Weights of a small transformer language model: vocabulary 16384.
MLP neurons of a small language model. Each row is named by its layer, matrix (gate and up: input weights) and neuron, and shows model dimensions 170-340. Each number is 128 + 32 x the weight over its row's rms, rounded and kept within 0 to 255. Numbers have three digits each. A neuron's up and down rows have the sign that makes its largest values positive.
A block is one neuron, or neurons of one layer that tend to fire together. After each block is what it responds to, as a language model described it from the Wikipedia text at the highest values.

L2.gate144:105112115119115120137126167136193090117184133097148110142124103108151154109139095106122126120136129136140118087156103088107116149138137111115134098156109112076091119166079219150147134091188178164111144150149095151149107098130066118080125135132080125133116147134217133145083107146088151137130095158092114101165173050110205105128078165174143119123082140155155191151133083103153205125128169082144138079108107126138107089124080089099158149123161140080104117145125166149151158139081136148123174108117133108190130125111
L2.up144:185124106163165135124135114151146138200158139106201089077113153122173175162136116090133140127117180083115155147136112184082125102071146136195095123149087088113142136165156114094114145160141130122165100117150079114129137107124154148071043133081150186187125150092174171156135111135128104118190115125072099187139130160116130114141150157055074108177087156143135144077073103154200197134082129115089160103098177133157128127158123148146078141104091127146158122126189155125059165118118146073127134168156093174077131093094
L2.gate500:080129147167186091131111129139126029088188151163170076210142153050142186187101128147057150089113103084167156102133147172134146155122112151129131073154147145136137133102123184110125143172121113115153127103112111068145112161145163120115096074091102113143157213139133142089183096124136131137102155135081131125089153067078143076160145092144142205116093122164126146119125127123110193119154192074134145110106091140202139160119100159129138142165099123137147124169104120141184127127105144092172136136095109177119117044194
L2.up500:109099149146145107137109101139171113149158061117115123122111178158158163133080124098143127115160129111139104168151164140106077134166137084131162132149098119152094170185080109092111129106185047163099114132151109146102132153121119166154135094056083109186114116103158091135131166155104146163169075088143098111094098146162105224110123153095173162144160091112138092184125128179162187174093142128140136170112127078183109172132147184147109149088089143126120123145139135140131113116121077092133098144065182110122090099097
L2.gate624:116086165120136144119145067105141145151170102133121154127142159121151117101162098126146099142081035149117153133121157170151128100123109183181115082152073142113142094119126155150114100107166068097109109113152128195187080111122138104148146149117132093127142138108236125125175088150140159101112186160146170142146118120068125133073114154120090125189188175133125124102104080182088185110078136147148104133152106136213121093120143146034159127059134135068109101137091114172150104112142236115114144122144192119115141116111
L2.up624:128135169131151130084145120124170199132112111134182157127064114154184175168179147111111168094121139143067147143143169143138115122150100100122178121142108114108125131169065121043114086156123103108105118094133094154149186170105141127152160138117111162105168154138166136164143136091161063157131102088117136085152128098186095208121118138148148099143153191137108138111095150105122091134093097127120154101105116103150128105148094171091155144162124063121137122165164150110097139102141115085070158175154173110128081084090
L2.gate1298:106163122107179089189065153102079122139120134145213118172141143147127138120075159127129111163134176157147139137156107202041171161100120116151205060125085118140146084126129154075083135109089147130151226100155145127101165129136103105125112151167134115079092099138163119078136143096143095199106154216118157109111152065118124047069162108109144118130160116135083127136120131129196160106089121123125129161153150134118099171063133134096164122136162143190128143108148152160123151136141091115164105135147138084136143069098
L2.up1298:101109135171092112144189071126135143186117080105119127088074096191131131150134123096076110127131155153163081173161119141143177084127172137115184130100116100162181191123073146167107145136120162141129084161125079091138139147142179121119139145164106158144099110156115187148167089129100140067096122092065142142137175073108103161107109081117182140147124115098091128123169119131227216131134158109110100083151154138144138126127115133207121166111090109145192119150090125127116141110161161157061167119143133050096094069108
Past participles in reduced relatives or passives, usually followed by by/in/to, e.g. made, produced, inflicted, mediated; also suffix pieces ed, ated.

L5.gate331:123134126147144162083091073123124159130102154120165115138117160138157131179160095089102056090031124135065153063122149129110101171072176146104111131127140153150143095065107102148118140115144182113131116177141160109109132087120114170155152111149154138180067114134130148172189098116143052051145151107091138158154133148117123125053139123089126127146114097079137091156098147106180136081154114136133156129065144085187108086189105187088142119138171091149115154140156173162129154113207171099173157123148082152098141145138
L5.up331:172117115079187106170117162113129086123139132175149126152084152133133106116130097093182140102095141129089129142073119130137139160103093084100139151159124104109120157171125132141128116157147117121172156072147102129141146135111148161088130126116131166133136161122083103133132115133078081102117150079145061110140144111121126095074118164135073135133173128146099088179183141131135142160174180140122139183078091125201110143140171122090210098123115091186084142157133091171059135130074096127124168160150136168195165134135
L5.gate456:109158083115150127149092198049099176125152176103109139111165163121156061174073140068106087134127056101148119177143132113172158141100139104109138117129116130145167102134148094122120080167090117090170109163148075143137102129129134092127135126131154116094150088166109083127147112124172117167162125184124128190106138188143073196100092102129161132139132133089108132108062123128098124141086139145118107088154148096111101161157133072125094098122085094096144143165083081144172088135118165086122144145138099155126122072140
L5.up456:098143129119135146131111118094160124090129122113144152149049161091117083118126121109172048158090143126137108128130089114090136086170074121126096126099144131122144090060170128145139129135101137093132120161076134135097166090170108111112144085080117152143131126139086088133162097118088124119086174115101093106092117140196132112116105126103111109079124145111072182122173118091162140149094160178073143105106045125131105121188077137108092130079086110109171169158152136190111082100125068083122155146122112155169123124096
L5.gate468:098092078102146186158128124127073194142122153165112125131122146159135053153158118144144109112068080145166109153121107117146157109152122195147125158148135130067139168139114162143146092023105113151115194098065131098141149117188113173166161078062117139069139183131093085123100098105103170129112145119112164120175115148081109084091142128176159080138142188142140133121104091124158148183100126132147177167197126163167161146144146118130113069144116112134129147130130166135141089127150113137170080138175176104122137085088
L5.up468:103089148108100116117188170084142106096091154099105087185106145098108121107137113138176167180142176150117207109184141161173165113148124153129108139142137125137135085122173075155148112139111202114113078127125114147128140115187176145132143177201127095133156095125164081130110110106134195062081158100121088123134125083128153092073179170131119171131160168134118112096089142183153113151145153108131066194126131128180133120119139116052138115156152072160116080134144147157139114147142133122109140120119153166095115170179
L5.gate699:100065106166086121154133103169147048116101136148091088084115166158137118174190088106115055195088049162114150120120133129112167133128124163189112126120062141181212172068144117081141175138136111103160177168177148119169177124226091120138140118126135150136154176162147115139174114125152106091141166134161141166153098084126122153146141139158179157108105121099152103085174155077146158162109106141114101103089187122124113083149109143088089081164088087137152129107111103134071138121119168076083121120153093129102177162079
L5.up699:116093097094135164144113141126140155125126113108134099124113088087161145178152131165122094108101085135107102134156079125131071110123092136142148105147159158109175137203163127122128108159162134112163100166104143158179109114162153155094110114143102087109123141124159082103153087127046153055111119122062131179087103134148047153162154148076132102106134185175147104171121145128130126126084140114089139094113090052149084101176043180090115094128129109131072211054095111083140158127126162100091126136167093117198126129156
L5.gate813:137099117109140112140163128102091114105108130142144131108129155085139146086150107105129112082138095149081124101097113181144222118173102156121142078140106141064171128101113052178136163098162047138103132106230154072100167159202144126126155163172109135148132177097074065119140168172154120098117184053139151125098135157140104100167117132149137106165163179113128140131098139144132123161142078126094110106093108160192154153147124111094091120197134130143148123124106156168067155134118118138115122127143038136123144170116
L5.up813:077125107144120145087098102115139154076094184146121102128042145126147082168105150135143103100113067155110117174177093082126096137108100084136126121159128152117133148083124127142120069128124132056116160189107104086145141132120102108125161072127145133143045082152107117098069134105103125174117088113105144186148133093128142108075073074089184104118149107158138089081078140146149096129093113198096113185182114119139138139165026122132117159133050139091126182172118151109161089116098158081102121162195098155071071099115
L5.gate1017:144105121110069119167158137044126106124113133093196118113165137123130164094124078114110123153109152143111161123195172106214100122094128079174137130163128127104095102136193105135136186128148142092130136117151142098151183116110172108112162093119144141123083138149134100188135150134107165110116142124137162120103116145119150108090101177156158092158113109118176120058114148163212123120124074074114104089151117094098126161116125092101153172161152078119134129148094075133092099146183187114129168139163136126152171189171
L5.up1017:149096101091096154119126216144110134141140141123199178167110121095152126098110066113112101097124113159141090112131084145149102119127173104070093110156096130169107142084100129191128097153132102084158162118163119150117147105124169104121117123083104094188180183165131108075137150199097111131112180115128147110118127247137116143133131074132138184152150164082112174167144122104171031129144116137129137151063111183136090087176145163154147125166124124144109110095126146125123094120145150107151103127114137160107102178164
L5.gate1104:106131117124147135087199108108082134062139147091152118102141095101196132150082119099120099161110154164089099143090091131189131074137121134117147115110148160122134097148178116109053087132160148149133113100142074150112158163126109120089145153139082143133126162092122155114182155159080142113111150118137152079137083164147201136127064116176088150099147093097143138124124137195107136188109122094110177162190213109176149156168158143157091108163140137157123121173119115157108133123108181189119098129208096138163104059134
L5.up1104:130167131107102080164164147118086138110140190174159100180113128172146098097156106149079061124129116118079064090117149085117106061113127125134149134142098143111173095089100078179123128084161139096161119122137138136161164157154111075175147092078093119102105046217155174125083120079136146144125138086102057113134126113160097113140087110112091072146102159146146089119129135129123139119152178115122108090092087119158142146193104128105142134131147116103189090186149094130120153110107172130095176128145163095079153173157
L5.gate1185:136127109091116141112132127130063084109109093173182091152127097079150146075139098076169131144183112108085126083123163157127135146123140173101154122135148134134147086079058135176172106115095173116129173154142129124082146105166155122117111154138157160069192202189135106113177092094088145061141162085124097141118139101104140115121032168162162154158099162123140141129126075124148134154103128159165084116120141143169155102160218137158142153100138095093129119069130136172086130091122181122103151148138067109150150121132
L5.up1185:110145107162163160064157089111096090101106160111125112157126181132127152150116100138122116152125109111123090131137050149131107056125137076136137181101092088187122123114149148131098087138099146102189140085136163085140161138160089168196168098095107119114051119108156081148149139151088160162161073116118147152180114097158071061069149096167101131096099175095186105113079147174145121121074163122081106144112130090185134123167110126125125174187066089117128127140079144116184160131103094142061158094115197142103166128146
Fires on "and" (sometimes but, or, semicolons) joining two verbs or clauses about one subject, e.g. born and raised, owned and operated, restored and opened.

L4.gate569:149104153154102151139081137132137120114211120164182072146137120056082099132101096117148154093129110135119140093103123161180079150180156183132148160171149150158093123122098066150176145108044082150115097157124104165122144187136116128142157119162166081142101177074153112151164153149109084091131157137111165135112133177085114117129131150110090178136126140161120081130093134185152124156092163096144104120149126122078127087165173101057114095161152096102141125231098165122146089140162109156144104126105111141095140076197
L4.up569:128101100157140163138127099155099078045159165141198073141163133143108131133122085142131137153074146157096192134124099132111134103081151174131116184106118113142119172104177170151158134138086125092172169110058110142188197132080207137126162117135151124168166154110099160150148085128120112128155162132136095150144175097140111106120151117147172105175119138145089149135206047149115101135101147142148113060140114131200097137140163131139080174140152149212123156129158154105153115070210096138137130122153078161120142129076
L4.gate1225:123160083140104118091094107130077114095091083118146111081103130106126190111165121164113161109121141150101148129143129156153116135169143162138079184165138129149097182090192168084217108087139157089147135063085116154046153131149160138096146136059089147116118178128125146153088169166133160122032143066065082115101129084051124102130100143117116127164142206108128186157119152116197128131137219113114138111173177116158104125161170105111071145159210074102106169103103138106117141155131165122115151089148154161162118144122
L4.up1225:116123155191060125083090092131072064123166135110136175112147119174079145101127156105208105141170118145158128179156097067133154146117141142109098117094123166146108168154123087082147169106195127071097082161122123075115170085068148152183129199181175154164158182189101134124173161135127107128140147160161226152147137170121168183156109133137155056075115117067127128086168122157120167140149076127165108179155111099113145103134146114158168131070167136157163164112184190156131085097130093168116119138113073134161103108172
The word "and" (sometimes "&") right after a noun or name, linking two coordinated items: Frederik IX and Queen Ingrid, World Bank and IMF.

L4.gate209:147176133118124071125113116080124140188108103121154123147152122158101131186075155083090072071059158127191117132140160151169155156190119124117156129119130155081121115152080143134121164186133187118170160118144115074139117118157171167097115117090124133130106107151177168154103105137180164171146039111178112102116058150168146145172106121172189163150076152146105161142070159063133188168147196135087073101163114159158127147112100141126117151122078102069098080165136206140188153108189101136142133109145152105158105063121
L4.up209:120074105151129145136168146162125129146114063098175119168089088142136130082100076156142132145151118163114087159125140170145127127169133149188104132140196097140218144169128165119108072124105117045149132198143128080167101130119166132146082129189122077182127146148096145188075148078148127101105161155105169142127131120176092125135170156176164147129197163115150186084141128136117142148097173109072096125085091114176173116144120112055111107094152176104112084164178112151173154155195123095131137134121102171076091109111
L4.gate402:146136115119217139099164092068148098104130165105191082158154117151101180070111173101136100131099109088055119107146163112142125100102126167167086146142159093161133144178161115133097125136147147103173133165144058107118137104174153109099124095151114125100086155129149156129154078160160195170166093152093104196098128125138132125171109092106134168171101141151193097133077111157144156158117158144104116113115102133176078131139112135182120110154131173146111171146152161117189149085131070140162159105088126083116121145090
L4.up402:084097165130177126120165124117180073152128083133080139161126105190127176135059152116130081111115090154179161147129160169183114118115158161166087128067116142075131088146143137143072116133150107134103077094170110124147077101150090090078147111116138196161143166092100137149128061138162127118110084109160120173111140081133096161139107124102175154174109170134162154032058071149155115170114127144072145145095139168150157128113115175139119150130129166126102148136124109160152122184084091158132107109108111114088087130085
Verbs, mostly past participles, directly after a noun that they modify as a reduced relative clause, e.g. artifacts recovered, lands held, music played.

L2.gate406:060124092112103174125146135083107051075165105131078141118155135136135137102163107159153122075108156128048153188048129118128118136131120116157120134111099127134125109104105141133132195106082144133133101179153133104105148095197141136140122156124103110156101105131144089103112111147131121125075115122129090135126066141117124107147087132124094147211153087087098076130153121157117153112106185096123122070091083147109152117093101091128105091209166095121159142157105099176096203092142139136173147112185116117095113108146
L2.up406:156094115054150057096125087061152083109103134171167151080109179145078102067153158113101077139083122130062159113114097071109157029127154122125177144063169126116133158082096096124161120129122209117114152104127107152103149111122194130110122146094165136096066155098190146131118129156148093110083160128109067057097125116092144080065084216165134170150122168167106134101122075189104089142150114147168122163158102145142141145127209158142100132131110115182092144101109147169140129097181120112082139142109132143144101085061
L2.gate566:130102190122109113137131102152173117136108086140147173125076138130105133161115176096046117084123136128105120138129102138186190129152164126097125091162116151153183167175102151097153155163161122120124108119168120132091106173098127133196131071115131087110095143189113152095165109117147090093066116096103100109147101091141124110130102140146116159117129121153126153144132092112140123072126157117158134166104152146105078064144116109092190075135143129109119154146101130110083111157085198143063089099118105090104105094161
L2.up566:124045097171167125080133154139156117058197111160125100128142189080092125193144090138092126121107130116111129167134132086105156135068142077153159169166141100124060151134095099116123165188124171127074083170175159167128153185140103132167102158138204102124108126167148071113134103150182161176145116137118119160196097208127104185108099071145155142141194161164137165168101129110124131132093148135136122114155111135182122104168150149110069100142131203103091196103161126176135137082100086085159080132135144141160163106120
L2.gate646:116081134109140109128153126125145131119165137156088129175130152127112149159099116169197102137116108169123103149127133104162124156126144119113179109124105175092139128096184158209159160129120110157094128162166134178145168136167130102121095107084103118144155142123139094102138147089090125153162149073116092126113170098154124137118166131146051129160093107162100077141150080098197165137142161128136049105137157071198164143124163126101190124116130139216173157117133176097129113112047061110147169194139109140194145116143
L2.up646:092090169180131187148168143154120112107158122157102134136096162148104184137127146155094141111092129134182136082145148096089156105142144139153144129095182051130094080144155116114142089136205117121093096073081123138120094143183118080118156138142156132094112170237132085113152120130133138118150135170173096141078115183162130121096097050127136173125151126124122162206125134094109151174134135133080114157161131157182095154126143168086222162118187107083152138110143136137103158128102159106135095167146110102159095120141
L2.gate867:122105148163165123148122107142205132106185146130125125039059093127097156088161150160121106045146092135090188103075116129145127141139091110079141129146095130166077118170124105118108088127146147163165134103111109144170159091114155140132175150090153125154124103142119141142148125131103120147158163091099184110114157120196100117120161134119122132161117099095164099109099157105099074149076086141117098157097093127105093120105139077130129127139130108080119161158108159150122065081110118125124115059099084147118189099132
L2.up867:187179167113132205110096068102081089154166120192089101088108147135129102166146101174128130123183107099123171158145096082114047102153131122074124105099144152075081126142147128097180108115084098108116156069111173118071171177178055117068120122099113094087090118112103140145196115130144133142167128142166124081129061104130142165120133136147143124139132103145145179175127051108154144142163136103131147107143156106134124110184224141178092175117122105106151133112136140127111096070145118139118135135151131107169156106127
Connectives such as and, or, to, dashes and commas placed right after a number or date, often linking ranges or pairs, e.g. 1960s and, H1 and, 2022 and.

L5.gate48:116135071143190155128115108142097092169095172128172119117128147102142132136185131046071099108131170135197132093143145140178104118165129078121093109154136070081122089111124162152121085178187111133138180136096129152157151142183090142113086090070079075061098178078144158106153140164139098199164124119159123192154158106138140095119136154179088174145089113071188094156131111147161119073069135099117123131171188132206122097119112083106092102074147138127108056130122117137148151135170158126043100135164096125101153099153
L5.up48:113070148148092156135119123119131119112129107084140155094127140096148160141143042160096092122137138146112135142107087134147171123121086069164186092165118125138111230147101162159153128123125203078106107120156128119142108106150139123140139122152106103124130184096123126128090114175123071098166111111135143100103125139143145096088098167137195152108123154101154096139152142093120140168122095107145118120068123121164093134113077157175124170087131164110171145101177092157042117088157111162093171130123134118143107148096
L5.gate129:116147131146128151169103111130110116100166136152180058090114136099101177121076058147124149156102143099091148102129173090205154111111062160055115129143157135027112175143122161133097125168122092108162118101161122111118119171116084094129135140150105169060112176084126151152095098108208153200182119147100130115089162115155096154111173140105174185134134140125126121161137109122073131171101141098195066086096141088134125148143144102157052191131131145118088130108155189118153116163100172119130114153113168151111093143070
L5.up129:129130188117091154158054104113102169183115181229104155144150144131126125095125159121127140095093127132090061132127191090113145106086130073145085107114159152160084182168157118155069139086159167057144100094132127155160131118115121178153109169110151138117101138084144142143149237157139143101067140103127145076128170118207173111123111160108149118187165062127109115099138123120108125140112106139181095157081135121145069047113146187109075113127107162145120168056124160149112151154109130084143180080142072133132138195106
L5.gate484:122142146111133116093128135168115135101127150116185083128139118116147126105191069139136143107109153119136139114149112069148119199115149131105170032184143107134139135186138142107135080110093130108125150173153094124095130128128109130158124137172162152117130140141127154109120105130178135110181174122115047084107091108080151166140188116096085162131128166119124125134104139085108135116115109107113123096106157149115143168102121109168116124046122162117134106139128166107179139148048139140103155110116156164153121101103
L5.up484:100114077152052105139147119161098116127170113184189159086169180179152124120119130079109113108105147176134092131085149125130160127142110102147158118098131171138094111170173154167188149118101129133133139100128111107126165103103075104142140126207108140126143148143151161175129185101079124134187117129149115119140115105091102172084157124119111059175137117155163127167179074084137127170146136115112131158130097074190191144096170194233077235135157159171137166115164170095169150123078087148149127086109104134126133142097
L5.gate621:147153158148202154138100172140115122194117133154130058123123132088110137079136192114126128156110092159166129076127102133139131112142064131141126142116160077151152110140178164143165134182110164127170103079095128117182164084142155150142165082118134115125095232113163184098131098071194156098123138148102080126097108135138146094120109183141120255134159129081107087107197118171139199097156081070130123115108122168167182150117134120160106112159131161141104104107166128177169163104111152115103177114140140183068123157105
L5.up621:111196150154150107151120130164151121129131144116139072157229111119088142112104066132088121156137137114128094091176110101100138100133094168139116167184180144154137111141178104103066110129095138168152152110126028116107114130153130101088185137160143151150080115140130149124127154115164139108130128168099071190055105146136087082172143207156096128139155140120149084130132138107132122112143138157114147147145106132183111187140074138147139158155118133076159162173121100157131140064116147170156200135115192124112081078165
L5.gate705:112059121150160157088142198123157132088074106096118115129145093147107125123197081148157099097098133121116146087161119113126145141110168197127165120146169151186128136104162118083139114147157189135139129135143068131111148113148169176122098151153109102173130145156114113168111143109129115065169095206129144103133121176098175142173104190110096099151157115098133112133121082128160140118199077138095108136121114123176148105076089184124075096096128144159098151163102198190172146075143129131153156156098126123092176113090
L5.up705:132144161156157069150180140091088090192165071163121181110112202091113081153177169147045103068118131149206156162185140116153100114102134072136163138130108099148160182127105091095103162098136108121164156115197127078157109165108134147103137153164107191135147137114136181125148123103083101134125116110131084153102126101105046102143186127103119117127136069086119104074113073135173163159126169085101070117123062122182075157139120093124163128100136139154133145141159115117182079134111143151157092140138161125139140149077
L5.gate790:136117093114099121104122162129160056116138068128094172156158117109119123103121138108184142121128111087124134102098161121157125174150085137073156096131183101167157167161152178150076138110129120060132178102113161142156224191081113098089064117098112152112100134130199105128118215120141141071141092168148127127098107151077114155170107100081101143167103090116159109119154145119105158156114141108173133177111135145184144143132157129168177156129131154116130121172151165161187144135137108135138116121111133081080104206164
L5.up790:193153053134166100047157127107105105118178197074188112131161127118103160127114145091138096134120115134095119144128125108174112156172105134134110131109146140074056158162063078110121108148165129107078142146148128120116105172157087086124129127112093152122067088158158209090089125155129110130082063096125111134112152082112152159130151156144099135141061142089084076148088127141169077122099160131130116147163156088144108137066186098175126107046111092112096110157113101155099170118129101148153162116096134102104135093102
L5.gate1115:107111136151160117135135149109163134129083169123065134162160169111086094173125163095120065142070164137134088169134124093107145174142120078118119162091169135103136159122102126117101067192111103111118099178176120163142154144093087143078158127112149121148129152157073140193069191119152112119189152146200123123097117079122139133067124115118101040124116137181080124102112107127153086151072120105137107094101065086108129130151093138107204125159150128122138215172067112145076174148098046136137130053138129062162138109102
L5.up1115:121180112106124115149154180140152091064068082082164116127174100097155114136115206156075162127116178137150125096098174130179173158112183168071144182151123090162139081123119115187061153071167187109091173110073166111107100152120138160130130121177100090168114114165090117132151162098080112148134113095188117149145175094107126098165146136156129125158124186112119121125157150066107102095131139082185127095147108110165173161137168131181111110087101174110096095162145132123128116141188125112181162105207124166144169156157
L5.gate1126:127127210135141119149105016147112159162115123162147087086161120142139141147057103127086117095147102095119157128129136089150174070072136098121097133121176146108177123129160155150085093071140120088207185153105133079170068145102141103115089136098108192103084167098107102122178113116137141108143091085135162128097150161135103142131143178140136108109114191107079112106156142146150110118158169145138123152086132168177063112115134164151131098125140127155108145146096135196122141125181154120158183137178163097131160140128
L5.up1126:099158109207141139125072134177161166157168105036125131082134100054187163124134072140149117127132078208126145118136110122114167149184129113121108117117095101096140131134127173125082152119092128108136106162158093231163124135133133165143105124119191120108087115119110116118137079112157188203091149133101131093119139137117109147104105180181084151126184103153072012119135096106142053119114084129137093134140144138145108158138066154130163160126143128147092054187098142163079109147106139099097167075133142071134184147120
Past participles, often word-final pieces, opening a modifier right after a noun or comma and usually followed by by/in/as, e.g. owned, designed, published, developed, known.